{"norm_place": "peri", "attn_scale": 0.125, "init_std_qkv": 0.0209, "init_std_up": 0.0209, "beta1": 0.9, "weight_decay": 0.072, "lr_head": 0.00638, "max_grad_norm": 1.0, "doc_mask": true, "max_steps": 7187}
MLP neurons of a small language model. Each row is named by its layer, matrix (gate and up: input weights; down: output weights) and neuron, and shows model dimensions 112-239. Each number is 128 + 32 x the weight over its row's rms, rounded and kept within 0 to 255. Numbers have three digits each. A neuron's up and down rows have the sign that makes its largest values positive.
After each neuron's rows, "fires before" lists the tokens most often just after its 100 highest values on Wikipedia text that the model never trained on; "fires after" lists the tokens most often just before its 100 highest values on Wikipedia text that the model never trained on. A number after a token or word is its count.

L10.gate171:172119106183137148176157131058133176105150070126139115162096112088118118113093178167157161180049126111114145160157111156100121130108155140165158185211092091152159110119070131133146178171126126139107163150081134123124135114066122139119150155101096140141186147178152075139130130068110137166137161100120068138129098182101175157146117130114162152124109157137142112102122127155158193100168
L10.up171:090103118082162120111103158141144084138101147051137139111161135141140073157134134170143150139137167089127097153180080121172131039134113104146099146146144103127093169161106182108135119150118174161123142171160076148110089169135169122174125100159093134130121146119145116173147104049122123152073127131086126150174118144071085114124072128118101116119223151131130131167131094133110158116126
L10.down171:138137096117162132117159130123096116132148136059150133117159106120132161125157125129153118098151153084144099093162079092138072033095131123129084186126108103096140116121133145124172142101065108135063158106110125106143030170060115089138070104116084153104161111142095088103102152171137103073148100133077120154181078152145108151150120137113109051175147135130161119133128145159122136103150
fires before: " |" 45, ":" 19, "===" 8, " " 5
fires after: "\n" 26, "-" 15, "|" 12, " |" 7, " No" 7, "5" 5

L8.gate18:117163207076114141137136132129157180168118158129087125167141091120110150115126102121093112150079094114148141095161115188124111116094171090158108124117125172096110104161109168082103131142182096164145110096117125123122073188112087107178150163145095139130169183142107095129173091136149127149140149082096115187139135162172125085070142131135097104068221121134173132109159103139108146147076
L8.up18:116157209143090090131155119153153186176102122156095154114116142098159135076134127140095128146126147171153120127137083169184140087037133124115143142166078112121123140148116147156119088146120111125160091112160163114102059156180141153167115133116072167159158149105103062098154155117144151163195097124073097190140110146207104073134193048106108124072157082098177121142138107109111135112093
L8.down18:139135156176108080058199087161117110143059114170167114078148138096134122092148117126089169116165153191200132124139066114120109126068122153130125167197136079146093101146154152143135124147072141122058119164160118137144120090154129176133138126118143159098163097139136101135145139074094134133155112123098129153139134095145093129140134101102119165071073103150123104146117125090142134098092
fires before: " " 49, "0" 11, " |" 9, "." 7
fires after: "1" 46, "7" 10, "5" 8, "9" 8, "8" 6, "0" 5

L8.gate104:132132137134140138156148179134163166164210148127145130160065104123194104096141092111153118123098174144110180082164098110144101121145175143104127096211104164099185117113112150190162134178191096148107097162129194112090160146110094103115133145114124118149189169201099109113126087108140152185097128057124109156147141095161140151081098137049172126147146143148180162119085120112177136102107
L8.up104:082103149113138134169090141106160139165188172122144121136109125127167092147108109124115115122125158124071119218117128108211146095090151177121119079195084183099190116110116116114137080147085146178117127056150168107131117136112136117145154161137112112143127135151131088108149127165107149162125116106073122142130110143147114107129106117073100150109175118146188134125034159091125144100089
L8.down104:129135144104126133133170170133126139141166121117103119099139134081109166210139105127102148181142127121090077207095154093136142063129099155186121117105123112173131116135134122049085096100085196119119135051142126134122063100127160155132153126113057138084125152141133132096104166147141120110111103160112141087162130123156103145126152177115091122148101060158127110129077108123109171136131
fires before: " |" 30, "–" 12, ":" 11, "." 10, " " 6, "1" 5
fires after: "1" 42, " " 28, "2" 9, "5" 5, "3" 5, "4" 4

L10.gate329:158125162098091140116107156151147160143119152134172088156074114087109133110138059169125119176126206122105163147086110048123079103161127160164142149123080115084164143151112139104179125081110108119103101152153193102100169129120122150122123114089200111160126158167134094144161057133114187177096164043123141148193181126143096071140125183082137093126135133140191107143078125129138070142114
L10.up329:132141163107077133108096123143115113076160132129193052131118112084110155134095090162049138145106168113103124126076208157129105146143152112168105094092137041071129093126154146142196115159112133134114107140111143116118139102154174127085181132170091111148125125100146110107119144113157132103133139126104135056086117099134117112150129130116183155083114132129156114137102105087126130130094
L10.down329:147135159104129113156086097168140106083147137111145111169121143133123160117123104161051121163057171144116106109105142159176125161156046104149135158099107074128067129146121168169161141163113092150158068111107135090107174084142188168099182171119082145112083179164167121125120095124165144127157111102137121108089116141110164087134148185135160162128089158134176152129099124092110103178067
fires before: "2" 20, "5" 18, "0" 17, "1" 16, "3" 16, "4" 9
fires after: "6" 18, "0" 16, "1" 13, "2" 11, "3" 11, "9" 9

L12.gate508:107054098164193108133076149189138178119164129085142076089153112123089154100156147117137120207139185077102120076134063135173121155141138096121148097136091147173127126138089118149098121135135063168066134163136130170096155111117117113161137125162118108109132152169101160171114142063119172104133139060062122149053119113195132088115135131121170132199166159148106179135139103135128118100113
L12.up508:092073184109171086139125123149141157107135125128230137132125142111149144097113137106151126175141171077129120170145100083132140121123114144047150176126108113148214068146116132132106096128115102118099156125144156144135102079111116156110127078129118109149158123202101145128154155103162106124112109133149125118127173071135070107108121158091096157090120094151151079183151151178128115141110
L12.down508:154150137099112095086095193152145159110137099149098167143165169132142172136091102139068108119075088133119106143166119128088082130132070122096139084120136057170102157152151103105119138145103101129152114124075102125121121127151076166129116086163133151118114208069170075093149149108148108156115140148136126115136175089106132112154109201120093186088116101128106124142098125103072147133109
fires before: " " 43, " |" 29, "2" 7, "," 6, "1" 5
fires after: " |" 24, "1" 18, "0" 15, " " 13, " Television" 8, "2" 5

L8.gate277:086157103159081114141136090111107102155158130160139127166107103101196136183128172109096070096130078129182120101136046172110150158142119093124081100092156157175100122169142140090103124133093137154076108142149127106095056155123131117140114140077088133150138164114136148159185122102147128152163108107129126156145131106111134114123158157148097080088090179119118180207155138102135137058089
L8.up277:075176127147131124122143045129101119141135099153158162116105165181187123178127112200141127105150083153093105135118078142075153143161148117116104109117152127126162072143106152157052103091112208206108093166172145087119103093154131147127198166117127164165141136062028153125165132130169137105118151097111148154145099144109144135106196101161149066106076091102131155159138110173165127093077
L8.down277:180142137089144143139164143106133127109106119066120119103152145162125168073115123164177123165170133138079104135144196136139121063183106123106129145154106133135146150099134149149116205132159119164162186148109127189145157103157129111154075113165122149115110079143079114131049094140131133127070133150129094117116128175188105162131096136086214141131184108168080148105099148128160119227179
fires before: "9" 24, "0" 23, " |" 10, "8" 9, "2" 8, "1" 6
fires after: " " 39, "1" 18, "-" 10, "0" 6, "–" 6, " December" 5

L12.gate64:122168168209105152098155111104097117137062125143209135127135078155089096181172115105079106099140067139077150174165086182102097124202148104120138112104117095124123103114096152153104119143127125143116140160180086150076064141150137174174131131113098152154116151099171141131170112121124170141127132063145194112115089139063169101071088099164094148138097144098173182171164141165103124128106
L12.up64:119123110137111114103113113138128178166161066149188122104120119096137103137124161179104168146073125132159119209095094141117151104152165159149081089170141156093084070152153148137145072133130148202143145140119146113154104137156183214153104039146133171144114092108165123094127139066116152098154176130139162153160091113119101081131209100150096030157153094096137143134107125100169085185143
L12.down64:143100127099118130149158092123174147157163089206139121143116130130082115067124141149115098115159117168121099080105142138137107092084073144162147147157127169100111108132108093173145117172103170099156084090081123076145148104136133187086102119158145167185129128197121091071078103127166153080159124155135103135161178130145155120152168142149099108142101101153134137087130161115170103152113
fires before: "0" 48, "1" 16, "2" 4, "9" 4
fires after: "2" 35, "9" 24, "1" 13, "0" 7, " the" 5

L2.gate647:159055105143171116154088155110194141109123173129111143116116082105154182095120113098092123087167109068117104103116160065153108142180165125112122135233101135160179103106128117119120168092172162155204141142176153110102086144127107150116080116164114105168098118215116083140078135130123135117148135082150100101184137105107094173122132126097139145128140123133122127175173116138153153081123
L2.up647:199117127126063119157121150113173118109120163111163162129121107099156088148116122081155132120141149070090130135065156093131148130155162136108221107154148131142112056106137129138189133116178117126132168134131111153121098172131127121111091104141145134142080107205129117164101157112160080121121116077160077083166178046150123124105138121092130168099067119086121130149134104144120175125126
L2.down647:126174119134060069149127140129109126073128089117131120127194195114110048175119109093152127169103169197116133112119151134147110099109113146137161127024144135072119104107159109105192155148069124127060150101136098140131148137153182110126116092134126155135124127106125145109132107128235090096134114147107114154150165087133088083113142127126115127150094149128174132113083116133093123141115
fires before: " |" 27, ";" 13, " –" 8, " -;" 6, " " 5, "6" 4
fires after: " " 33, " |" 9, " Gold" 7, " -;" 7, "1" 7, "3" 5

L12.gate459:149154152125190124073125175142124143074152147211148060117136116176123136110175202135199164087115146135114102093150176148114172117145139127143112115121147148132102082163100195125111148133160143136161082149080118150077138104074147154158107140111118087147120135183120175141133077134132160091142161109176145098128108136146147184073133148112112143140132154113095169129189120033162072091162
L12.up459:156131156074158131066103133099086125066126131144176163138133122105142090167079142099164183118146139150128122115136090135145124163116097122168115139108126176130131172155098182137127130164221132078130144163122103053149191146106128089128168129142146061121107105183156112191152062136136139132139080109149085145104203113155095132139141081150145149099105134147146068113158135098073156101181
L12.down459:105123106118089137123130132176149130110047115126064146150169145112138120125154179077145143136146143143077119170179128123081059069074120128141119096110169124131087160176146097088133208099112120155124132093199137132181143126137107140089075144077129192075129131124131132097147136138113118166130135140070153147134110140087146168171141122087059062124132059134121132168097107200182205184108
fires before: " " 27, " Total" 11, " •" 4, ":" 4, " Turnout" 4, " by" 4
fires after: "\n" 46, "|" 5, " •" 4

L12.gate193:146133114073090133067154211147145106086155091096035082099157148122117094110122153132145118132105108087068161103159104183138119151140136193110155163118108120119081159105073158129123184108139127021140154196054069177132124171177111131164102132131133114108109159122125140095082117157106126186165150082136120112098144102105179153090152144119057154111133086103131157115140150155132099071088
L12.up193:104157101147100152147136223103156128131121130143172132155126110139121150108090091169165145124095157137154112063123102142108116101102139091140171164162158140093107090121141080150154127180093156120151103156109128107117167185172111152111091110145116125192148144183128094156120113143129111136099118131074110167087160135159136082149116094081140110176113182134105139116118063119069172098137
L12.down193:146169136163137146135136255155130095114166118163107077104174164152094097123120132128175168175126125112069144170073122139149128154126106161091110143097133128119126103132136110149130083136120156047133105140132136098127163145246127132133153147142153134137092178095102122104150204132129110145117116093112113145131183089147157078161131112119164098163126122128117181119134119125114113092095
fires before: " " 46, "\n" 35, " +" 10
fires after: " " 31, "0" 19, "1" 9, "5" 5, "%" 5

L11.gate657:087156142095145167108171141156077110166129198166130153196136111125113115091172082082143125142105126121114127132125071136122106134108144125165108136180112146104159127106160153132139165127159123120147179112136143123151124158114101101117130123117046074116138153090117110151127090154138134131152152104083076154107071112144149118132163132091116161125118129144133143103091125110160107092198
L11.up657:105155107109103181102109158095117101123097096121102116203195129098136142105075122172133198153058092125117141157091103194116133085067123128134127154118143122136137127147157081108101127147145088151100120176094201091179103096058127070177135169144142104093139111055135155076127108143146131143097107140133093069107136155144175092130121129155113175133151155108120124153142132229160143148156
L11.down657:146143115140117181139136136149073150104117179112148163118154082152081110133071116135105106127113089124121126089151130100172075120120126074098103144153059153115112127126156161125108132115097189148153212168145141163171060111120109188185142135122103148152049153107113145136215091140184104090102089091171128121098192147139178116161161075123159162119178096114117085127107125123085093152174
fires before: "9" 53, "8" 36, "7" 4
fires after: " " 91

L3.gate500:146109172149139123118113129123120138114095177113066159130170081120181098173128106113146113153130050141122165211126068145097073145115123067182188143139104137153193170110112135114180144150101085129163168150121073085160115109068097109148091136119034154083125120126150148186036122104161064134178106117116154115095082117149134157077095122076107175192137130080102052159112164136138112145091
L3.up500:146161133164101112114152123080117148110169187180123158135093107135105153162109122125122133127121111147109149103054096071170124150115097107071116159166115143114165098162145054083096105161163068177154139104105150063153183129083155070065157207177111118094174146190120117148103134119155141129115085136079128098139151152152180135136115155051123159130121148120100094145138101176128104118125
L3.down500:121163128101121113127150131149142138143149124124160125149101128112116181070127135130129172090139145113153125077123117156136174121142098165104120086059112101106097194131154121129135129101134179113124099107132122158067132108163129148127203091162219135137174112098129148078143096144077160105066169142139098138214173119159129094135136160195150150094114128177150163094080079090068090135128
fires before: " |" 55, " " 6, ";" 4
fires after: " |" 56, " the" 5, ";" 5

L9.gate47:125135188095120132173095156097151143144084143081147137151093104093140056093167163097129185137092098115113163097094151097111124126126111139158146128140130185194145138105147075121118129112141137110137170087109170179112162120185110165130101084128127145152109085169191147151068141141118136178114096091165175193152112130103121082140135124096137118108101123072104122110095143147099139098110
L9.up47:147157067133116160156147156196077092131038087151118064117163122173132096150191102086142140158107108111127128139082138145077114084138146100142169157090177106125123157103153127110083127137128096066125163126120105172140102128115109147158148106159154144114147127117121141126110135153148107159039138135140130080077093116109127129184070121110065113158116098096145126066111097052113146069100
L9.down47:066133114153155103117098202134171158134132161140149092135163162094126138105074135109092136160098114090109126077115091183151150187161144112156163131136120130183182168155065115123097111140110128172130096202122174103161153196158139143121144075141109124078132169112102104135155133113148089111167175128087153141146159152086108014123109133165148125175135191098117130149149174131117069129148
fires before: " |" 23, "\n" 16, "0" 14, "1" 10, "2" 10, "one" 5
fires after: " |" 64, " " 23, ";" 4

L10.gate222:120140094141091171135182174083128130169143114093078119165159128108133133089108152170101090132058158102152165116111172160135102127066137153132093130206164131117164148191060145105160129125121105124106092171154155107132146169108080084126088157125158115150148190059186100178194072107155117144076118109116128148157158139155143138146126120114149162128171112171148126147140158055141150087080
L10.up222:077101122169140115145123116110092089145096164101166069145122116147169132122088134130099108122138111122082137099078141076177142122149133186127061101220159138138153119100170127122166128159092140226176187155152199100098135104099083127080078151159060118180132126133083162133119159139109105097107133130130102037163125137139082184176088097103165185144133137153134126153134106075132151113110
L10.down222:174157153084195114128109098141113082148126116084160123142111086153137113135102110110117125087181152141118146142151122094150154081171145121149116227192106117125113140111176048155145188164085113188059182116109154133129131155099152161157143071143143098143128126174070143112111192116100087155111135106132137129142082170149082107116094110113124097174136178093090128093097117092116056145133
fires before: " |" 27, ":" 25, " " 7
fires after: "-" 35, "|" 31, "\n" 10, " •" 5, " No" 4

L11.gate609:197150119139145173111108151074158118192126128135144079114094092101147140120098129113163122119128082115072195116139111096098093115153106158130183177169072166143137137092162199148105110122110165108138111077084135175095141128134130143152136188120179142101186184107126145089132128118128170185123136046121131125156132094076138121136108149080124140197210112160130153200137073117145145133076
L11.up609:165165122111122133130175114163179074128189119111081118130125130055122126114103119108144142146070148163140164175061152100107101149143123156140121172160054118132120108094160134122166113125133133095149123141090126187071137086162202212132121119113156121121159164138096156098059147110119145157167088130113158058141143108117128144171160141096110145135128134106067126135127129127158081150034
L11.down609:143143099094132129118139085153140116166136130100142069136103131071129148148141138152112146127109150125143121197053105114129118160061058140179113137092143141105094103139105105120159093123106153086171045160098166092062166076179180164107136107146131108178090095179109144102113150131127162157201050109127084118114160083092118129124156120099172114127139146099139112087144148090125065153099
fires before: "0" 28, "1" 22, "2" 13, "3" 10, "4" 7, "5" 5
fires after: "0" 54, " |" 14, "1" 7, "2" 6, " N" 4

L9.gate305:147058110103167111073151159165137153157149157097137151116120104131113091144104132139116130090154150064099154151148116111145181123154141123112105131126126080123104141146090135174208167139156165127134132124114087181033093151121166115177113131145139124087119168168135115115132142128050168143103121073122099041133178097111136167132133142080158138156194183103130170085170046124108136107125
L9.up305:097090085149151091079147158162115132191161143121131093076095128152102115216105153121170150121113084099126122098097156152172158140098108091124084088128159121101120083150134140173125143121115201169163157127083113137106112097159121108191188224144130116086103150140138117062181158118152152123124102103110135069080162151134112159138194099154167169136149180109138147075165083101137116152164
L9.down305:156128180143133139133154145167115117089125124179134082085111150083070139136102120154169162095089147179106179129146133161117104151161085098130085060133149156098085118124158080093106077164040149172134112141099154082180200095115079084157143144120094197139098079108128147092156148151164130066211112177111152138110113137164112151164106102148150088112140119109124094172084154108146124218109
fires before: " " 23, " |" 21, " Party" 12, "," 5, "\n" 4, " Turnout" 4
fires after: "\n" 35, "8" 12, "9" 8, "0" 7, "1" 7, "3" 7

L12.gate622:105148149176122174162123122113065147159155109083160118198170052090088124094127122152096108119154154113111127119159110147185124116056131116133107107147131094164130134082092129167162134136077177214155136153159141214096125123088109149106044162160126134121147148122111138164096065057146136154098134083083099115129109191184160097166100111109123165128164106073158101093126103111137155096186
L12.up622:126189155110145127065087170079058108127162184135192123067129151132140100086134160146120073115079129088199132113077152133126094117100160093144100180230085103063157125151083101121158125125164119100153155083122089147066119084136125111177190097126084097124169148158081107108119145150140094103119132117131115119157114136152155138100117155153149185170104123143128132102111095135153138207136
L12.down622:136119049073148156083158093115148100111133128100136174132146135129198119100129132145110171089156146103123181132160157142123122161129138134219122162157171079167110081096171094131154114111060085175142103142127122154135128160073124094134092134154121165149164111106112204161025135113090114159101116150108139146140091155236149145076106123162096080174160144114161131129171130125124152138164
fires before: " |" 46, ":" 23, " " 8, " of" 4
fires after: " |" 37, "-" 19, "\n" 9, "|" 6, ";" 6

L11.gate563:119125156141104159163057170108118128137150076116141138173100094100141143120134096079142153164141133108132154055117167128122125105143186105167142129130123093127139137124110114131112097137179033132105133128163124178134168163196099096109107108101094082091122198244183154158138099104078113194178105095101131112137194132195129098142096152069151116121111137112114151116114120100122091139050
L11.up563:085139067077153102071099140163070082150176116135129125094150120136109151138174148090230087130084062089118222118138098142203116106103096138151150145123158133137153139128109149168112121140092147112136149138122156139121135198149076185147096146149147121147239156109130153106118113132167111085091122127115129115144111156047143142130199111156170171174137145057183127161170127132139120120121
L11.down563:143168124088105101161159180115088174171132084107186130155138077102168090065169153140094102087112147125127073086150150113127133074165155124197135166171035182151119111099099127149146154175121092081137156094071083042145128130146150140110116111186076108142165094103107143097137123164099131088147148101148167091126068099125126101161150132160077135087118157084164124136126103052154123085113
fires before: " |" 51
fires after: " |" 54, " V" 9, " " 6, " N" 5, "N" 4, " D" 4

L3.gate286:137116182067124153185121130149127157103098112118163125166147088074181116140126126118136101228175166082122151103096103093121104121132206161169109197127045137144133111132110136044143164105156069100124158178152136160111121143149122130090133096113156140139129124177172124108118048115127069154139148106126152129182133115106105105124080121086078136111093113162125090124125169118084074121119
L3.up286:133099100125176124171167077180150086136087035080169067157155123110143085137147135161114157162168136137106092135070073130138164118075150154160118154138078133142095115097086160111121151095108133101064164104111102116088170113179172122121185109067181134087100134128148132099129134060056092164094161141133144139148077103121150086116133129163077111118093122168130114185124149122135095124131
L3.down286:144101130074126082128122028119135093154095064121159127152155097166124092167184140155118127212221093207107088121169063112188154134095138184149115165101114194094138092161103094116120103093066108108129116091094127144129164139116151109162093073138145174114102150147107138103109079159047110149156104200128131135135134146139053037143153111146086096135132112144093112165132145115119118145157
fires before: "|" 64, "\n" 16, "===" 5, "|---|---|---|---|" 4
fires after: " |" 83, "\n" 10, "|---|---|---|---|" 4

L5.gate318:041066107092104134071158148083155153142120145151090132060170137191110176209141067133090150115151138088121089143122079162132187141126119131097131060124110098119052138114107147141150096128183087119115097153073102132132116136184113090105063070107163125145075092114078113164133111162098122186135157115143091144136054165135147127089149099157124127061141135133115132130189082182102160166121
L5.up318:109144149088098112169143166120112214139108123104144124111137189082077130094139076134139177116075133117151166141174150105109144053079121129088086083162171149154150156117134103131097132146124151100221160061118131161116127190150113128174152034113157129119110110107114135119108061109111212148160157123116132090131107135146152102176153142114104104140057157079124085099126139211004104126112
L5.down318:133103122153120062086107137078173113130130073098107155132100148148198145130129118104122137099154117135143065087111087151154116199193158166188143127154124113068085100123110117114223162096106110144077119189082128119131123101109151122092068157155111137157124129174096089110122199139118074108144103108068135175123157150063189141052107146140133133072157079133099168117162117066141151124153
fires before: "\n" 26, " " 25, " JPN" 10, "2" 5, "\\" 4, " +" 4
fires after: "%" 25, " MF" 9, "}" 8, " m" 8, " DF" 8, "1" 7

L10.gate348:085142149187158147138075152090120157105108089133143102184121111112136134081101098154048098061085119126118148147170145144086108145097161153120162194117078072186155147103141194126145089149110060121130112050123108069113162113093116083128168137114136150088192194106165073157164163116149119142146130087125113159082172130143108112183106102117115102108174111165118166119080131139127134075111
L10.up348:074193135066097191171143139120118067118068038121144105029160110078133121134140104153094128128151125111121130123123075208123135119100136142130139152121157216115079130126111176157140149130123116124131077167150126151147111129123108075167180105092086137146133089110085154120133155113207144151107138107134162119089093164146121147111063103158148134189078122165130113154153136165148163118095
L10.down348:081142170064169172143126170125141076117116159094128057138101098088095119139115156130140111125091158111156160109079130179134078084106181150164098175179116162161116097147064128091142106118150123191132103142097093147120120093146146096185132127086123076115167142169179151070083112111181162160155115129185151109094102156182143132140127162134092102137151096148150090154137109071076130103104
fires before: "1" 46, "0" 38, "2" 14
fires after: "2" 69, " " 16, " October" 4

L11.gate551:118108167083154139154133162113173169164164136115142126139122079107136089140139142156125124161126056127129106075153063118143134129104167134141135161196058134102144150110097122166162142109164115140120216125142100096104140132099142178120129110122135117129160168223089067130172112104126122224127133092125151187161117143136095077182132143078104129133134107138111110142163145096119145089081
L11.up551:072123188118129161125137090134087114142106158084140088111136111201164070167192169124117148107166131131150102168067118154107174123139117124127140125094134104178088120126120157152180097158123137114138127172108092128088143122139116150190186139144150144130101098135102085042130134141097123074151142127113109193149087189145174163121152113104184156110100143116127095194143164127108155133054
L11.down551:134142075174132200140100113120089080111092159112181100157162080146178115135194131100178154108133098131149061193156115105166131074116147104137184179077093073096148087136049168204167102079094151137133143181096105108106123185086141115167115125167105165115144102118063082128117155141110125124101127137129156125114076110129145146141150125124129138128145065116125126176133110108099183089084
fires before: "===" 28, "==" 17, "|" 15, "====" 6, "=" 5
fires after: "\n" 77, " |" 14

L9.gate697:085137122123121127166147152130105099105095147137091138129209098162136101106101108119086181181136189133100096126108122125152152140147136138137133117149099107033140046151086118124152177137102110153105173101113085147165093132121119084194109128101163169098139153195192092122079095142143151103129122113134138165132197132152117128163137132122113221177157137074126120150202098112114171168131
L9.up697:065113123132150159162095139102058123088156127075129092158111110142226181167157138153179207154143131086116119160153105108161153118148098152125146108089172113097116144121121126072108105119116198115202184146109099054141105093118125152168087107114128148135092058182134094189137055134151108173128090114158179151169142133105110179148114090123128099093135150104018078114098139094133125121161
L9.down697:127140147097115111203103183127119098154099103097132168107094086093123167110153145150195117144132089088141170131128098080090156091114120137115115141102107187181113088073136095142121131130138144187165143162156108121141177128146194148114076176130162135158099089149110158168114097132083064125170121048132109075142187154058069156072092079111096120086153109082118164082152113121145125150125
fires before: " |" 48, " " 8, " were" 4
fires after: " |" 23, " Total" 13, "%" 12, "." 6, "|" 4

L8.gate579:096154097095082137087111154144210115096116132156167177127182119147111146153121173112134156154120117057188141057153143136119133102095131126194168128093186109107114078172101165100156222111190083078107133140117120174080086148150062100197120089142104130114115123126085124098174094120141146122117141097121110137119176163128176126160090152096138107166106156094176123126169128171115152131108
L8.up579:122189134144121133143113194099108105124124106144083231092159143100105128137132140171122162094151105162101100149146185170173129151057099138080167081087125045145179163155128118162096100086125136058115028168119058094156130142159123097150082149141101176097155158078112136137150191196097159108163113148100132117102111137123158122131139091137130071134108136120136127083218126116152124121145
L8.down579:131141131125090091181123131121098098181153067097111100061147134128136088091140157107113177115120155134076071102138151143201114105105099137092116138186092087140140139104144160139128108134125145157065104162062141109139176107139124058099113221141116152108126120108165124133151098141089121090171073134109137151163133100159128180088145114096079105135143110087088095099177077120106149154113
fires before: " " 84, "\n" 12
fires after: "3" 12, "4" 12, "°" 12, "0" 11, "7" 9, "8" 9

L10.gate233:099170147109133145124188113152148126094133110107146157190179119122099114163082103135123054118103127107093074138123148120110150124147139098115142135151149083110143181140155144168127127098148125147122199148138148073119117158133113107179120209132066121104096155080120085135148115123155136164105170114119131138082116153141195141113157129110161170083103178103115150071078120170119128131192
L10.up233:067143129137123125160127145098100108120127147092134138193094114146118149169172134161122180097100134152117132137167139210132127111147166123170143120098134132131128084089111174120146104203153102123147092171121154133135152145097141156118096088073091133216150141126138110112098101106121099162158213115111127085062085171131207100134109097221118103144155135120151107120169143140162140082128
L10.down233:139155179147110146133111111149158104089114089152139116098123145184117138144074065095150109128159075120117137147128162126119105158164115070113085118173112122148079185145226100153176090102147126127155233168157120103119154103145121114161166138124155132125093130116106099153169145132137116078076133129188125130113141132185153157165163080044163129058125152154105124054152131120153129152142
fires before: "9" 88, "8" 12
fires after: " " 81, " (" 8, "–" 7

L6.gate257:065065144164153137136141120157109130158118106198125162114125117131145136112163075081091134108169120095128040144160122081152127140121183133171162130152201082159170106210097138123172141114175070204142146133091143158142146117053119124142102126132093143098088112158099083129103098083115121095094206103075126129123130069169134138089111155114169199191090166119111110166151124132157085125151
L6.up257:124081120121175139117149090128081154156164179171182137141106130155180129169132085096122118073104127192145043131103119062139124138138171152160173116113186126159146193132148111097168135125112116124143145149151114177134163099087151142139084143110101154134152141104112157118092163115157097081167181145143127061137105078150185191137144122129184151159104149114103128163087146159195093112161
L6.down257:133186105100100128156084119082164143127140130108157140139109191131133190114153170161166148066136138167126179103174114117086157147129069125082097092123161162120115159073108133120073088107132188132118090111164128121103115110206108111214154117143142125192156149111169150143119128179173143100149141174177148079141097153063133067098111130141109081103112090115193184064109167139123173056090
fires before: " " 27, " |" 20, "ant" 8, "," 6
fires after: " |" 48, ";" 7, " general" 5, "." 4, " on" 4

L9.gate15:138132171070119142167099131109098139092179118127129116213134098136131110129120192144087109153126139130146152109155082146106124176169159149130120164124107120143090099137108142128114168183119149163118155129096118133119174108108112138158149094112176155169110066181193130133145063163127089157128121106172156135144117171137114093161095105050108088131138197149101132128158125134119223120131
L9.up15:104117155111151120189108092183126108151131061064150098146113110106159145105181186154124129160170059097112122137118091111134122120073168148132101179136064075132145133126112147095132145161148136139142154176131135083056156114153135147105144119086175120156138153158102099111149118049058066139130204123157144149172115142092160112161084088090170136129115089189100156199113126104134134088123
L9.down15:140108125143144162164167128164155123124128064134129116161164063160162165133117077120139168146135070102098091176211137101178106080144155167090167143138107120089062068142105150192149103088125160131159125149109089117158085119089128116165135103132117086110153098126035088064067144078090140086104134114156159113141141142122120127143115108172120172132160067101104096191169129162142156068090
fires before: "===" 30, "==" 20, "====" 6, "|" 6
fires after: "\n" 86, " |" 6

L8.gate288:108105170107082167115153112107107153165164108108155163133054116087192142149070133129099149094151131121129126112150143095176144102114190086081104154133150104082121102198070175118195134116139166175129111101157111112111116150116116126207118161162133126154135203134131051109161108108112123178183173117149190149182140140070122107104147130111110147151104136114170131151144106166181135110123
L8.up288:077099130131156123157135122176082123092142102101119103058115121071163117143115142132072103116106127157074089150094079143138162124088205142138062153116068071104111120178096172095114133144137198146099148143130100133089172112142182098153194135080141140125123128130147141127111148132076139113130157129174176142113080109131189154126100097148150098098114167127138147170155150122139140180152
L8.down288:139098148138166092167123092130083141136065177113144091153119112141143078119126130154151145138119175139115157113182139159103189095121087141178101175108162133085064100138151109173107130159128142107255071226062128153158125137135126158120195174169156153157117114131115110138117166107142140103127071175130131126123119094192164156180166095167163100148197136125178117126107127102126156123153
fires before: "==" 30, "===" 18, "In" 4, "He" 4
fires after: "\n" 98

L8.gate198:118076110120133158163126117175127125192098090141135113164096096119155101109111109156071160107159110125116147111194115129091091120120104121156073188159121143165092153166084158205185124179134126157101137161169129147119048164152077174171079095108180104121139142156177123177207143092089126129061123100121047154122181086106129127106069135066137131111139126095141126130120129162157138117114
L8.up198:137127140107159098198144109143203099161110123121111086177098129066148138148047126080133160108125118174159130148168110167105054115089117149165143124127117160130139171157057171130162097123053142117087094117164155109135119133105132157178143129107092117074124160073159137134185200159166150149108122118095115085197112106099128097163103087089120142108145077074186117158094093140078088176073
L8.down198:156089141177132103171088116110185096067092146121159135102147184114158162128120126110129198125132137134166071141162167192121152139057124163146154123117082087157126161103129142103161164091128098081174094174098165124115141101109182084116173123055079175140168102128157097124125121133132130139126115153052150104178096131138185146101152125099106131144064104145131124133160190107103114115101
fires before: " (" 27, "9" 8, "0" 7, "7" 6, "4" 6, "3" 5
fires after: "8" 21, "0" 12, "5" 11, "2" 10, "9" 8, "1" 7